Weights of a small transformer language model.
Size: 13 layers, width 192, 2 heads of 96, MLP 384 SwiGLU, vocabulary 2408, 5.73M parameters.
MLP neurons of a small language model. Each row is named by its layer, matrix (gate and up: input weights) and neuron, and shows model dimensions 0-191. Each number is 500 + 50 x the weight over its row's rms, rounded and kept within 0 to 999. Numbers have three digits each. A neuron's up and down rows have the sign that makes its largest values positive.
After each neuron's rows, "fires in" lists the words (lower case) most often at its 100 highest values on Wikipedia text that the model never trained on.

L6.gate85:568416510502411393486495515583573495413554510538504525499362469504532555454493415503487531460436547506507511449532469499568601465580534494483457497487609496548496497471563465531511473427546481545481486511452505471469401438390516535431509428433612498441547533534514472518433502505462443581551480488550523493499463486425511491459527590529504524541432411502486481545467550548547524567469538458510601566416450567518431495479502522444573518507497538459549478409571484431528622448349555467394517507477470516589539527511561446512489499504490543586487591450514476531529518523531468428
L6.up85:492491505340448477474558509491432445506442484543480575503555566525465516493423511436460474585555509430535490507414432644468426488486534398575486519480430482530552489445466428497579497431547598544468459497464493435475610475519449518418421531454605518462525446457518511484452529517504465528549565522518513533493492531464492521472393444399465483442502474434509477527513425541634442519500472470575611431448472514438547520565488530517517442554508552429501435483432534505557531470584446580574533497535507517456515549468483438497526459456494479503458543574507509444589542500602544448
fires in: "of", "make", "welcome"

L2.gate74:506497513413474557587450362478464512460486505484535517509518521511512590498599525481553415578594416389467618445554467537486450578554510479521480448532421502499462415506476430535480466566504508524551524558437520536544561463470457439507484535484507494550511535492532440524405515482532437466483491468578366446560486414555533464460498599555557473515535539488483379551518535462471517487575514506518612548443579505411448551494537417437521441424515540509438515463532417532410497552463514463480465503512539447542549540449595542596463449490533518453483472494510471405539437515450482546
L2.up74:437441596411501436498457431501576505399529442537441444509508529520518501466541481465588514515482496528410518507509528536392518533505489458403628476423507464555471521423536518499512564497568499471600565610518483480485602500556499566481455494505483492449524503463456438439473522429525524509502523407568485501483530530528462495483551507479456446469479471506498485496412492447439511556535474561481537422520480476470637528512418406479521543552493520543553431502349416433412528457518555503478563527489584462544478575535554483615420474514508512509437515488585575544568511465438398559
fires in: "of", "daughter", "connecticut", "brown"

L2.gate285:533429613596525468479526525516455511510499472487550484511565515512468489596483567507472549433521555539555500509443480537449568477452517479487423499542610568436512556606506459403443560529495528423561511498531542455482455502575551503495516428453467541571471437447484496558385553573479508525469462498507481447528517464479488524530523431543442539487541502434481636464490459568488474550620403464552479462550499522451472567483469545485439458444592422511525448498451516557462540501432538497567457510573474480390441584481531494464507412467592458522483579394493516485595619475476406472
L2.up285:545488498459508582502517528497484449488442432478513494447532490614558489489464530532498551513441403424498516558463544522420510480474418491464514440459588456345467544485445481608507496458489425437540498559460482456516435584454565424471447510462478504551559440417484531502504503462567528452453496492472576504551558433485531428547475354574541461498472531480472637490443450531498444503497506462510484428450538486503522384511477578488503562474470485457514488462444520452442442567432452436552476548541492467514568621443507452491456468520557504528480557452532449543576567549540484668
fires in: "when", "as", "so", "if", "where"

L2.gate56:573474527568451467471468510489467471461588534541540479501539425412532501459576532478466654575543436497491470460560522460462401586526538446471475468578550513492527495529363446554475565529482548454530428461557485494490530430525588592558522525517559482499479435470492501452378598565478498534614584566460518488570545465484428491458526445502473464499439433438451451449526533454489585489515514560473524508549551472508531512533423453483429417601554456483578555443520475570573535582485522526531511535463483477503504523434556532441502528425479441567543479522517494399426602472519485552
L2.up56:577489485541545492514463497414439564553537537529525596481551465582425505521518452460476596514527534510528490425500543399476508573505492468459505622527473501512475426492401488482537492369457597450504524428504379532471463497453428486506394530561557492483435474464470366554420464548566511538488546475565425497541549475427466556513565505496504637470459504363417485503493483488491527461504569604503529533490551505541481517460485518476464503533555474443522474399529476514583409486546557554500517542463564523580471502447501545484430464569461501475463517465533432563521544502394442520
fires in: "united", "area", "areas", "personal", "house"

L5.gate22:536457525543513380512610548430524491537478555555456501523601512511522600471551480483439539438447414489539477446425541497557557508434451474469462377532476493457455498592496486439504547483547506521513529460515521486581525464507381554476426531580547382474441490476529520451506491508585499494432556449392531559439528604516433377449536523442510502453443557489513473472554541439556499501486549448452462518518496516424474449553519537478462439349464438443508488534537537480526476482459444466501544522462531537502462409563534483464413531423544537497510470424463481595430607525452545518
L5.up22:517577513559540439464401471351467457497542510513435494439530604428477561505513458546429497534546398538489551465552481442629396550486564521418482467497429479503542538533470436443498546439517498460548474481425533490554439469494474464553413464509405389494460471544574481422507545487454525548496477470480541436428576471512444426520533477462529502454412448496381399603460484577523535500551467527430495487563453523445484449496550491405496452432460562476531387498532492470427533506531442470493453521478555503476496458501590476510504544500492546505437425546514551557528522475551436572
fires in: "from", "since", "by", "of", "beginning", "until"

L5.gate62:522497460477372490428445479486487493466446489510502534536527533448577487501510519546492553545485543551499599376589510557529594568386524539525481494483523417490489478482537477443547544539555477480518459459463405568417393481478537506499475547583604530599643536495577462412457487518423454521523523455539511499568516502482495504448455398444461532541455437468530518518521446515509430446511483493541525536458461449517409513413524433496486489455495500572549477425468432548450553491551565485487632478410520435506469510456542560489423471467583419463470499439612537517529555492499593511
L5.up62:573478521412466475465504421500560482545492496522384417495552509446590439476439514459461527423523555474489530446544506495576521478458515581478363482416466488517498410495491483556486488572489390619486436534451476474498500482474538499459401545485548457490552510478539536565527459458441398514526558489472518541485540461537553389346471472457493445574460543575422499554395555459502581470573468477549479476504531564515503518439502504446392455491482500493544573494385507444562521503452450524477527524518422495503524544459429536549436454564499527548567500441456450466548466478517552382
fires in: "to"

L2.gate18:503537491474574489471467498460529491527500516459553516554413459539448502446466510490549432540521503479504611487486489568439549465589485536486550506534441490563513455471477550437553504551615435406470521473538484524491462618466522492392534442492508512466490539464540462512515510563494400562482468515379492516594516555560516560477527570531364680523550455542467477551553591568561467462485499573485465533445473441527515444416528536511477542443469510498446456533471429538531553488421480487506428585620518515570486556541506401590427486532455546496530446526478450424580513505449451560
L2.up18:452440457485546491558497555533524460520527444464449529541434511557514543535552535642572456463555578465501576522526486442530538498588455535457541551510363482545468439425456549426483495559564391415445472501458436540439488495457488526502576462520587522484483520525537497413536556632489425544501416498435540469563506532525476532492522527530433602486455581573471534541542539506590483499489574550537437456584468541537420484489582490578504537495539576504497478475545417533486563475496565509470503581510496495566511474483498458609388541563485546580517571511495418428527479512554432527
fires in: "british", "russian", "german", "polish", "french", "black"

L9.gate212:471517449513507503554549611557488587503476510477616485449562582386484520381487467509461569530527427574589464436463515463501455503434562521564390483546536477494504555487551461478391505488499501475508468533567470565486487409457498464438493400505450568502460489513471447379503531493473436566499472481481570479576512487590461570515582577500492475495458578567573474500524532452550483527466466396546495402448498470539476543546473506497481476529539529537485425453523493486419537482423438441451507577510534408434448487454494427541593495551507519628488493406528479398450461537480538496
L9.up212:448516532479513505495438444539518436598574386525588499442471517468555394475497502534565466592598421577475612474513523491509423513459533551497557430557525522438439464526500439468517526478532491539462496417538557542482523568478464572580467524534533465494599487474450478558511369535572440403502407531453579465385526581465491422476547483532478483549462504548475510481514508541480520556427497465466510536456545568461600524581479493464459507462541514455561532553477475552510572531447435518492589540479469471458478564439511464566478529481481572481500503637581514527574568533546552421
fires in: "his", "and", "s", "an", "its", "her"

L8.gate49:520541492532467478535576481533507421491442540471549411566587515444514487498471523520435529517553642499560520484497500427481528528513486494511425516527544444581563604510447495529549530467489524511420579543554522507475519511480463504462571546619574465362430392498581528502505463503567503551481556471460503539514570507523482418505539463443503395531551446507441510465558536473513499473519557557610506555435567435502461507514485521545510387502404461491552503464581471437484534552464497535539562519479501548481487423421496400529425539514526502561411410485420564536406586531507393532
L8.up49:461551487614471534551536474559483517495536509492524543383526528592505586495494542477511541480494563443412579506408520435559549462567439440499484524519496413527582479497563472492519559450586518534583567489540516529573524467541480490501535650473504475482536571572549482526496480424475469423464475497604589486477555513557504520465570483462520425401515523464448411527425489469475544457501409503508492538476564448503536494434489452364551465488450470475464438460560496501473425457585559504535504516532409486476398455500580519482516432477533545531455600392568564434420559492509500474
fires in: "in", "to", "every"

L8.gate53:527503494512508608451481529535493513506420473506483398471462427452486460456493512522470535497485505487524484482491441486455460541479511439522489539532510450526496464490560498464579424684522543467447582463505576494538439521562455496500530427478481517560461467476477500457542583545491443540503448512403512483546481548517539466369501511415578550427472501561487623472568541434468547620469628551558424501474461435520469468507447401470490478507480513428427465482527371533554613429417519556495449554540470582552552533441548471578512419465440535465506492479430494545477496561562539441
L8.up53:526471638508515432528482500474479453465581545464523533540544477434522442448406509564587502522532544514562459517580528445502493468502438484503509453521562470509509533546485473595486524527503448539508560583416566425499556526446456563555518532596564455489472579418490540462573420499579475470454513526515525473534522511407501393520509503446479508516588517476548434407450507589490484436435407464538582507521517591520541545486515499451599490523522534495451445492521579361466501471515437519364601483384549408479539577489533522454494429481552529493400427531506494515553537514477498484
fires in: "his", "my", "s", "same", "each"

L5.gate378:415424429524507442488509534554571466547533427481440570517522473471438544451511562543508474664483520528489569418506497503527540494539474542559490461454516531441440528484512512534471437460428502484501484543505429385521548457631539555600548557394560437490511450415459512533465525425486545512548529477540509401548426575476472594516486605432492482539429495510478487524562507534526477483537443559489531491504490394493532451498546468553461360437609452527474628463449468405446577549415548440514469552494553428499478476477550556548492490498535527491464455529492507546558457513527490471
L5.up378:440528457452508474519527480439490470491515492544528531482508427532404484521543462505511541627468377452465550593532520509517505412509440540524462475509433508565472558548530595535486492489483474373497522518474422458452540525574441489517463593526522524456587512533560535504436591492422535550531400537605428456503420477548485503530505483517500493452484529539443537439496468512486474454498530503486534521463477555550594502569511471452573504522463495575532458519469425501443570641449622518499593445553561477581435511375481520573503503421500520453594541546550420530502373478455455498
fires in: "is", "league", "of", "was", "nebraska"

L10.gate246:583503483428519538570471536480511586499549411587504525444564472570471539513550490597468602499490471539526459511458492467509489393549600501508419451489473534518618412410540484463498444510481578432489519506418544564508476475465495483475493467542528469463603533500577413373511505488543535573469443480426582447523553574538419521596457415553529480453459439527500462428634552510431532429498492566457528454431514454491500448449505487489519607464413542461486413476480450482518500495484546462417461504522491462536526523547408506591522400479464589487506467556543527512506532473457497470
L10.up246:497364501519560483566519470475491526482484554559446477525487449406557528561555442532485556522459536541518543413454504500469485513557594389554487567506461501506464472526522427510499486486490486609615463441482647473568519512501563518456517558491444491435529587433425480467366500577515473530539567593410512549540510566461492548492541451571510595488549588437574592618514499479587450564468486464502534528509545493495450493491513486489514396504583555459467431448432490435465503487481585536525516569491421491492446529533477459612496493480530420458453572521510504459453518536485518477
fires in: "of", "on"

L5.gate382:450481487576537493478559383454544453433468580557547446480570482538480516575381519555456467554624484388640509506517501513494475466478472473586512551416440530552523408451537447551442489520524495458497387420499497470528431375476441506519481505463552529474519374514561577497419562481482534439529548488464484567529575590452484512539430510450537430530447521518503436479480453536454548467507458530522515499450528533492423509481537487523458454559412422461514445547447464523497441537464428551490529475461527518489561449422517519522548449610454514510550448473541485537476511374417494525
L5.up382:509507574563544515587550505463524538549490438526531486461489509552476451526507525551472523481555496535523568479479551513458480386434478570519422470495476493454507493418445502610419534483599437492522465431510511562413662549468522481497615552513583496486522481447501544528521511526530566495545436547560572572512547522421457539407504498435460472474454559491492523529518492516529536501528462482439520546588453490406481458520468561543498457523456541479360526526531489478567453490477530498425497459637508413515487497544482587486355521553574518489555537365480539592544459515410458533
fires in: "as", "law", "best", "if", "state"

L5.gate341:518446430477564569518520549540459460516522528466489581473522589403567540510516495449475449466479492532470509593508453511428460476453574527417536525497549520471422426502491552475598472593488496456551541541442572471414457477540519552466509362532446585481492539465565488552513434517545555573562466465515642598476449520428537438493503404483509534438511529599539601456505472472566553503471486425505450532520555449571464492414483463471478390447506534456540490481496436549450503411583533472449513504420521438595486475521507555500449510443499551511497415553409540565600470481494507520
L5.up341:522520527529444548459405490449542523474422539588469394421501420530495449441527452489566477594446425534456478547525506475510423464544463561536469439532522501482546551511599457484532585607452537504538588472476558481521434502555542522480486427541557497536417473507430480528507510484557503559507457512459508480543559478502611501440502506529490518511506516564565472422506463478491520541413488467546348476486473545611434471438528530534431522480551596458457507450495434400386505434440474561491371525514515591516632474496517490530527560501490538431475568583499504568565532485562508455
fires in: "its", "his", "s", "my", "our", "original"

L5.gate307:482469439533485541466382603542537509442503355456607507591528404464481418553509622426495463565489531469478516481539553487459515404458523483404508541542481527429553438539396560474569454426474517456499424496492471549498563476527509399449528499479515507588455465506386452482470528469518516458531536504488469605445531543545458573484448523539448410488517492448453603505531544573509524587493490449537521540517498556580486547575484372526500450457458496552488520512571400494437481556495484466531543451453412523515538443526551507491531479550477369527524521514434479530561506514509517528
L5.up307:519488487594570470525551577460510495409537544545471501481492512542452463450463476565568631523463465447490587537582510388440584432615434481488550533479598577557501504504426574475519479512539577515570410439570555584518512542477483423527513586502516437446485490557500518498487473467536574459491521535444562584601527399475388560530517572436420545466508536524516546416577458575605483461522553503519517448484397510492455422456514488474555527544560503486439567555530485455460532542458499469525567483498470526563544472500527515589444458444532540485502486544506404464472499505519443484
fires in: "it", "a", "ave", "ended", "she", "season"

L6.gate304:487534507471504526533463539442535478499435433562476502429449485586553484563510487555494502523566459551454523535493404558479443474413488555443438450523538509413500459504541524517443484517484546428585495465525449484486463430422439445574464487481498467417522533497490506473508461504563426464482480519461468538559552539534341564497529516554573408400418428506536505445537472475533509490456383499602437582512511410544395525521469503501419502405623441514450538476583505449567552484536502408448590542477479517554505448482470605568431456488476498535627483458414445490518512510486509518
L6.up304:440518390510490536504536553468457467496443490517485486553522630492622421449574482427482531430488505550404489539466503489483502476587422594442536481513482527454447473441532573572489507547505513468538433558590450531615545469452502554524452510356507498479487538511534455458608471500550419481501595439500521468498560552429434466482343428552538466426450606540446422453540464448563539519440554479524572460464552478551570452491511470505492501560461517504551429445519566560545505559461521505462538561561436539580449508458448517473542497474479512514544543467481503548478586510544518454
fires in: "in", "population", "according", "postal", "since"

L10.gate285:627462477507511493526533417539449540530539444520505466491543418507416645489554512464461543474640562527508497521446542479486478458496547635526472504439502561477491509440544513456536595521430519542540459462507491509432513525417459499422384473465476529478398539562532477491372453552530549459447470497609553448507561520483498531618531503489509520517519494599501528416628494514466601503437470492450441519480561514469479407546446505597432437455482501435511489468541471422473529452440582484482455481569411520496522521524434479487474490507473521483504467545508528594458470532461603498
L10.up285:594517547544533494506555484564460545547521477501548500522531477478421471494453556492428495471550608418594498536523560489516453464558542535485490585508497516457474498411517454474598505576451572457555455437505492465613441607403444569485492483435506554480422429504475490394443556481491490538456491569496534547509583500432573486417522448505545499547422439482546557455526469481511537498519402546416452479479549477530421474408531571603428473497542536472423572473540431421453534560499507392380563488570505584417469560496530454541498498479477474559463505510464493533466449503475452425
fires in: "an"

L6.gate269:501458462467498506526505432555521432459474503523421524537541441575581507530559528445486436525542502512499460451532438397519470525588508508500429416496534573534615532536491555455506504556566505503521559486453529503425544607526568478527460581514465433501439526466436579519478510599584544425449435461459554449494604404455547506531471473552474436573489536500465551447468580485490474488452525427472432481497496505565482477514492470529544550556464506582580570435475445548483453469508541477584335524451544473469455529510488507502420459638552415533561577436486529437395553520472527529
L6.up269:549495527450510533493542509524485464474507621510511456578525485566497486488481478509460460525563462512500497440430471558513531450545477475471468475465555560592458570507572540471591385455469543570508509473505482461516501538490433468526529543517554426453436501406447461467476519468576467456526493520492547411504500488542555569379466532505514602566545478498342525532514474490444458548534549470531435546462466403510559405394616545511527505449532488546554404405537385411496451455546529409572468588503409518453447500506549520452508425524490454406459507466446487579549578476521470483
fires in: "one", "first", "third", "son", "part", "only"

L10.gate295:541429551442496429448526574474433433500568642571469533552432455542510559460579569543575514477434589527474432557482468473568500455494454519553573402522572481573493595554476532514457588475493521446509539510487505512512514392519461498428537457497486424492499464538530481410413436497534474571553457495468497417507446457551494489558542580484561422516549461462564456418543460502519459532567426532524461506554485459527550544476536530448501576535556591537498493413555506454542530482490502502495549578520516420530362522469474517429496478443554526414562594490484559462549458515566443415
L10.up295:525505402548500541429510492436497456492538502499554548628500497516458486422464533480498519494499519472432551578529451471547505487519439573496520453530508494466486511472559571492512624396438601442511446520480421547496457511552567555435508516474645570414536427508464498504551405425523491480508449468453509588471491560636517478549526479543535451440443479451438494453517452488476419442501515467481530442527474445530587512407440513488500549525504452562581535554482547438603471479399610552552500441549516464425552443539404538455441525511509515494454523509552480480502470572470370460
fires in: "it", "also", "and", "that", "which"

L10.gate380:488562465477569539582512550489490503562444466475540450487584449488420416442592517503456548422434439537543421517435439445470515459481536470540478513468505518391504408500519380595506515522590526525537576506450510590468478492508521519545533501502445525428505509531450512491479558543606472451591556477457510473583617496442475472548434503489488481389536560484554518473536442484480462425442539587456425517446433477564428505416501433502504435476491487425447510514556550515537629526543505484452644531507641462467563548486490580532491533507467509488585523457528512430511519476518478515
L10.up380:556585506563502529553535466512453604547566456490466423537560537540534419456422502441446555540482574427516501498507521480568574550487452513462496529575505553546607579472512412468473441479541516505423502505491594498512491537586522465412472462594349462489531452521513445492613527512454498529461594483496446440559634461471447584565502430486442512432447448488447509482585557449558491564459416542503519498425417525539492502553483434563504473506570526457571528499477500570507450463498578535404451550489524569438563532475508515525430439572488531424511470516564486536508554479455532495
fires in: "an", "the", "premiered", "s"

L5.gate20:528629516482514462539543516426445522508556517510522400537448553497439476651420484500522463471540626510540477591541467390496485450553501422493387535436475543479529483507514428577456562558531493487534494433455437487596398495564411538530488502440509476472444539488475419415421517624493482452529490582455461552479560525446520537518533563496495505563489553517482497476450511499520555611497472489487454429478562477546523561469438503505527461469504509421357527561518427527571492574524514473470483471482546555562543440500476518468473519464423492495579493474468632462532538448520530438
L5.up20:479473399533574454486541513564436496550584521501504412556348535562437525553612489442546499510580506494513482476398544475450454523524587437436504442565506468509537448440505541588516550489484512502491573547531533492487541472590458451536493580477475569502507463418451498470519507464520539531444499449502460504507522520386486526453549522510410475443407456606478602493577450464510472445501525462418523507466496424575535421509479536575434558521553415568436497518526444494448543538576521530508526569410474528461576546448642540581489446488486551521469541458543544539476441530480441454
fires in: "most", "an", "only", "almost", "nearly", "first"

L6.gate119:495470488459588492491500522528599475583509400362493446578499426453538478567517433458471567585478545491478482380463436493439464514460524417458581542369498552542563514431509567450565548498562515491506545493434471527520524518517417507490511478442459495505499504536514459419490488479480587509627430502541411505449489502523499582570535532422548458493414503482524509518532510521567491545526528391561482488489496479524513438521463468456459493541517618545587463509588455509531522456441589443569514509421573451592457448450523544526479498421452497609474503561488524539487539623524527493
L6.up119:477551501499589457591468521524546444539480502481582480560624523563456478578476528565477519497507463536528458513471507461539490464511356505549515508436528397467404601587441522499514500405503545463482520469462511441594548499541542513456529475504468587419539533534484541588467488462455608506530439506507447523478467480527585545378487534545426507484448562493485533509497456502548478483615555440528539576416440393606467475603515534428484608519463520598489553485506492416587572508448553469485555526534488520529547502459580567514443482509507456503425501510543492516414517485469488432
fires in: "and", "the", "ocean", "rus"

L10.gate126:481375446537531466474564472535536510516476474462618527487463491499458402433510528484543450634531458535507494600424528462468465511412544543504467478518602537432537524594390528550494445567505541493514502553509492488501425503449474508500434463574429461510547476462587555498507492499529516504535436477616519463480449494491455540500506535542396546459455531602603434520462476469532534515561469530540586587485489512533552517488469542506464556479421462593475472488482417541414444481418479384495458578412490462471556485462464572580460454509417388440485573510514571538473471527502574515
L10.up126:447499548549495534541508540520522485459456514518564527505499487367558467596537504458649564485465507527494452494559503476592520526507480542541537527483469456501553577549423456497604492515436446519570570530471442456447465551539434530363472424458501545512477523519503476485496416493599566427488534531476510518531457463459464460411492509529563476491519428483436575527511638437472419508491547450525412551548546517595486586486483508515371437482509519439466528510522425438488476445488566507469482573558498557533513532510419506606481426397570480458444436435526493529402449474478541557
fires in: "a", "the", "in", "approximately"

L10.gate71:466509464513490446484545469476516431469468526543455441568432571479589520460498467519548617506499466462568550480536574454478578489502474538440474484507462546554435471486534506504503554477461477556527592432521483492549496607482498545512523396418441477503521528500533528391545430594493486589535550430552498486434550578529542514403447452479483380492493451486492453478525538495477503510537523543507361553606481400444512545502547472527447525547492529520540502514494534614413489471497469369508582586496543508504509515473441464627458501481534566497444409475501461456572574586515372493
L10.up71:483431512508495513478544516424415545399453431566454515463498404484587518510384540413469546527427526529585516442500603462520598475538506503502538523512509509493472464478546513471473551482466569467494471543493509493434451495453575529515517347489548570549530473530535556457449489500473474475580537524545495486496531505489524473444587525470577477384536412467450511448460559463494451423402411443502391434533474424558573479577537489532484525533467580471593480518507541555507549500471398570501553464535532519437508433434499519518478408490413535581418465513470512516623537454486412520
fires in: "to", "will"

L5.gate245:427607521585443504551576522523554467515404439414494550487403474466481463477519529554504520559511464540545519517584502468423591447433587484605475427512506507487564502538405451550508572495471542491479557550536557438606464473478538524481471476493547460440515464560597556461490540462438457522420476467484495465547588484520472481477529497418463453437440468491526508563558480585574470535517426397598486472490533475586455575551487494464549560506608484466540522374543472439540449445449581487483495521461522537565467460504552454526508472465546620496466443515464534474372549486544484530
L5.up245:573511574552450457519503568545480437547499534452507472460467476483488397572539545490452432608489443496533525475571522445390536487513543562478491475510472413524553524537482457528527611504508524560568603451439525439541543477455496564438536495588437544402446548506450588471564443546517501561513489464531528521514535515526523455457480439431443469495442402444515491536564460517448473527539422361623395535591499545546564486553486422543450453440532467484471531515449462542487551513492500520419488510426539535577467572496525392477507605426523527493559515477500424551472537415544548518
fires in: "at", "to", "with", "via"

L2.gate57:497556491457498469402506387476489494463569523505448514515496534427522478462489591452481522583567455525561441469541498529482483527515453430392509578513613498530436449481494490523591356544538435522445551414517507491390537530504428536593562585532556448447474611539512484502422549487482551453441407511479516462482422462524448533542489555487566510508595465583497481563460449419477481448444575380501524474537463474553587476465456520494638563455535500470470503503483461523404564499510466464447562557462602520590473556449538483576461475540520477495453541511496495465500473529514511530
L2.up57:428579446495451507422476559472457515505498428468552426517544478455514426555352524535500521442518444567448466508534531468411413484534507491515545475584486493496549482590449507552669465531608477479527443483574478443456461515490575479423436582510545434535422549572500484460448490525443431443498433477479451514461464441530481516576408540408461522479493480545487458531520514491480501525481499513556559564468550438498517462405471486547553486494560476495486517527449491549451465471594464613560484481408445548539442571469490437436527468459510428489486479487582400522515558609432443567
fires in: "3", "2013", "34", "35", "38"

L8.gate181:428482429370504487491551508446444506522556491465498471441589412451520500463485510369477540516522517448461519484489464567427571406431518545501456485445481554569435535525590494522519551556481496552485477525432495486493460474528517472527570595536553509527587482511485437505462557521500590413451482420503604535452432405477600570573411536506526534608473561530551532464461463497529546400524542491469506504458446485520433574486613549514511366515585533524479458509467485484420533540405573475569541453514548516446546561469496483556569546517473436451497521432531524526514494503575428445
L8.up181:472530510484482432461462498515466473566577526580535468435463570450493557533489434518478450556456513518540564515506573505479485420558517486496475508549565561512463551531475450453497477493556578436449493545519437524541481431520496542544394534510452560409399464583407546550531458405536574455556506527551443499538503563508491396453510564526563424530486520574379501501490518514473506505452540451502516452517596474616407462555485525497543512557500505435502463440537508510502501494494541613391447570485506530494491551467505542461529408561607437433509505527387527439392578596487552413
fires in: "the", "a", "s"

L8.gate254:421484488539425538478440386444498410427473411501495543486510499393507543566447434448451563466509535516509501506518552550517508498472533496477359424430525518554512405543477515511563538570542573574490566451471458544560478498514492489470474426454528401482504532387472527523550547427517449497427468504476389523506593419475485468591525472597515452526423456483449394469565453544560506501522452410535545482504546497489511501427466465479442444526534540460500387454579548492554521409489467384514432463511482436592527491449565490586499446533523484488493493499486591496597528550492510483
L8.up254:557555533475417426504457452538509400442536387497495495546419488499557541495494491417450542495537503452541540410529476449457525546455496535496428432482449375536510564581427450508532453546472525471532598439400429409478513496485425439457545562522553518585515451442532538540507476470455505519493545508490511553525545554524508511523545544543419416486524472434565421397456581489534496440510552481500478507415516541486500475449534570465458533534445515542609531453535529471508520523561517367540428467473554539625453541391522469480420580498488520425441509544451474538433505539441417459
fires in: "in", "of"

L6.gate15:519472452557501570548561512459499463471487601466441482432373530466645421560516560580441464528540499485593483608469449502508459478535452468512491528506441498454493483573542486510505600446580482517524472521553417488504510536562480550425464392516531486540514545498430514485579441461532497515545543493621479375440572412529522556481569542513496534461495447436550451523459479569483544639494533550457544534407552495496423472483544565464490479416497418495551472471541512429447471524435503449445548525550569505549460449491535479554498462542419485543539438484423570419547522525568476500
L6.up15:501588474409498564540544470514509501493517563590513373515442548508516596553463516541448452516474516463551415504547541435476503548503463629447536553511548439552484597491512505486382567509531530438483405454509454477475493496517468437468500501476426452521529480478524385516443457460455481479498480497470430424509577505504439430632485531498515526526490560483449465492480518532630590461479470482544490509550433565542492413454554530504394504339613583432541515566468495379493460554488556465478499522496511492508548436435529482540545497530541445446582527492476418503465525452522462510
fires in: "as", "in", "since", "at", "because", "by"

L8.gate240:475464462390482547499572483512476464489459465560425522494536420356498518519527401473489515509483444490554431642475461517516507441554469457494463439568535453447452466472450514452566521564541431423562552489508436575511471480458490412548523564473580502517472535524532572453513482360411556441466527460544534512512502469500512454442524454589551510443488535506473477444516440517459551521517550448620483529390549489524536526510573472503479494437559493508423540423475489525481568504512466463478580502408492543476442498537490488472421476450436357377443470519532543435495490419452547592
L8.up240:548510482525549550453550495549620563440492453465580551589572496448590489548570577494509543409502470507588521429556521527489527464490473465544554363506508489438442412484522420525534387528471529474496573506462501521626524508558505461436548480473551475434490516534493501447527458458532437472587465510495479441491426584507581460494555426526475546436499591410514451403455466454492526526493401569584537511532543497498386498397501380516466487415447520463544558514514567507447552488505394471497564502453466527554515408514513456505453502472490578523510503433547574470523505500453502505
fires in: "of", "after", "by", "about", "on", "upon"

L10.gate296:434490502391610585439477624519552489587428476582521527463537537432516462419413493505426509585447471574470433540508438440474597418573422558444507482443496506575417453447429464478483507595538475492465506554530580486489519520434409540505431470503485555414399444442554523458546402459410442569478492410551509520508457528539485465496522554438536505517550575544478499455489544506467543530459452585587517552496468485553476544560526427519451536467483546465499509491494470529438542444462509581450469466503488531448568422524566467492485513440510496506486398469452465600506557498517517462
L10.up296:558450495481601532509466506562494535535482442484502547485476511453536434390431508432493551535480414567559459488524588558423461469529559468532503465576441478567433430471582457498502443598454562529500438472538450490456519404528556548510501507527513609491491531476422424555447568473494565477567467515454537507526492569517503465487584581469569402434543556623465528470390497479479444475498548556541450532453550527536443447453560416479511379502616481537526479460585573486437494585499478520459531531465513519518565520506529479481454464586618521481441566478458479545504544550567560470
fires in: "his", "s", "her", "their"

L10.gate29:460513410509405482459533562546472526640535536545556449514548516516501455456440580583404618459477526677475507518476554482582503471526439476513548487501545515462468542526583580497503526403468507461486440502524480540537392410559471418498429479550530481471498472494477440419521426571451511539520496502486500569438444497497535509532415491541487526522531430394446498409510423446577473432540475523519418455580509419485475418500519526432558526559505547535521533512500521511458581527558488464481543566431461573527504526526472507401453487549496487455449460440602460544562565542483490444
L10.up29:480489548455491488525446495431496513564440502516524536468463562570482563444427489551550521499622467613518525454502542573536535456453471483496425501528459511520577435540594505496534590493495546445527553534515459517525498577462511451483440477574512458472509476599494578459557477465541515563595442437516499417417551596523579456498575497482515494447521451453476532465414517468521509504471463516458592423494511559520492463551564510487449538480519626495511512534604546365475539505499456490506600506455531451427320536498425547454524547600484477475394568424481527428518502525501471439
fires in: "and", "which", "since", "while"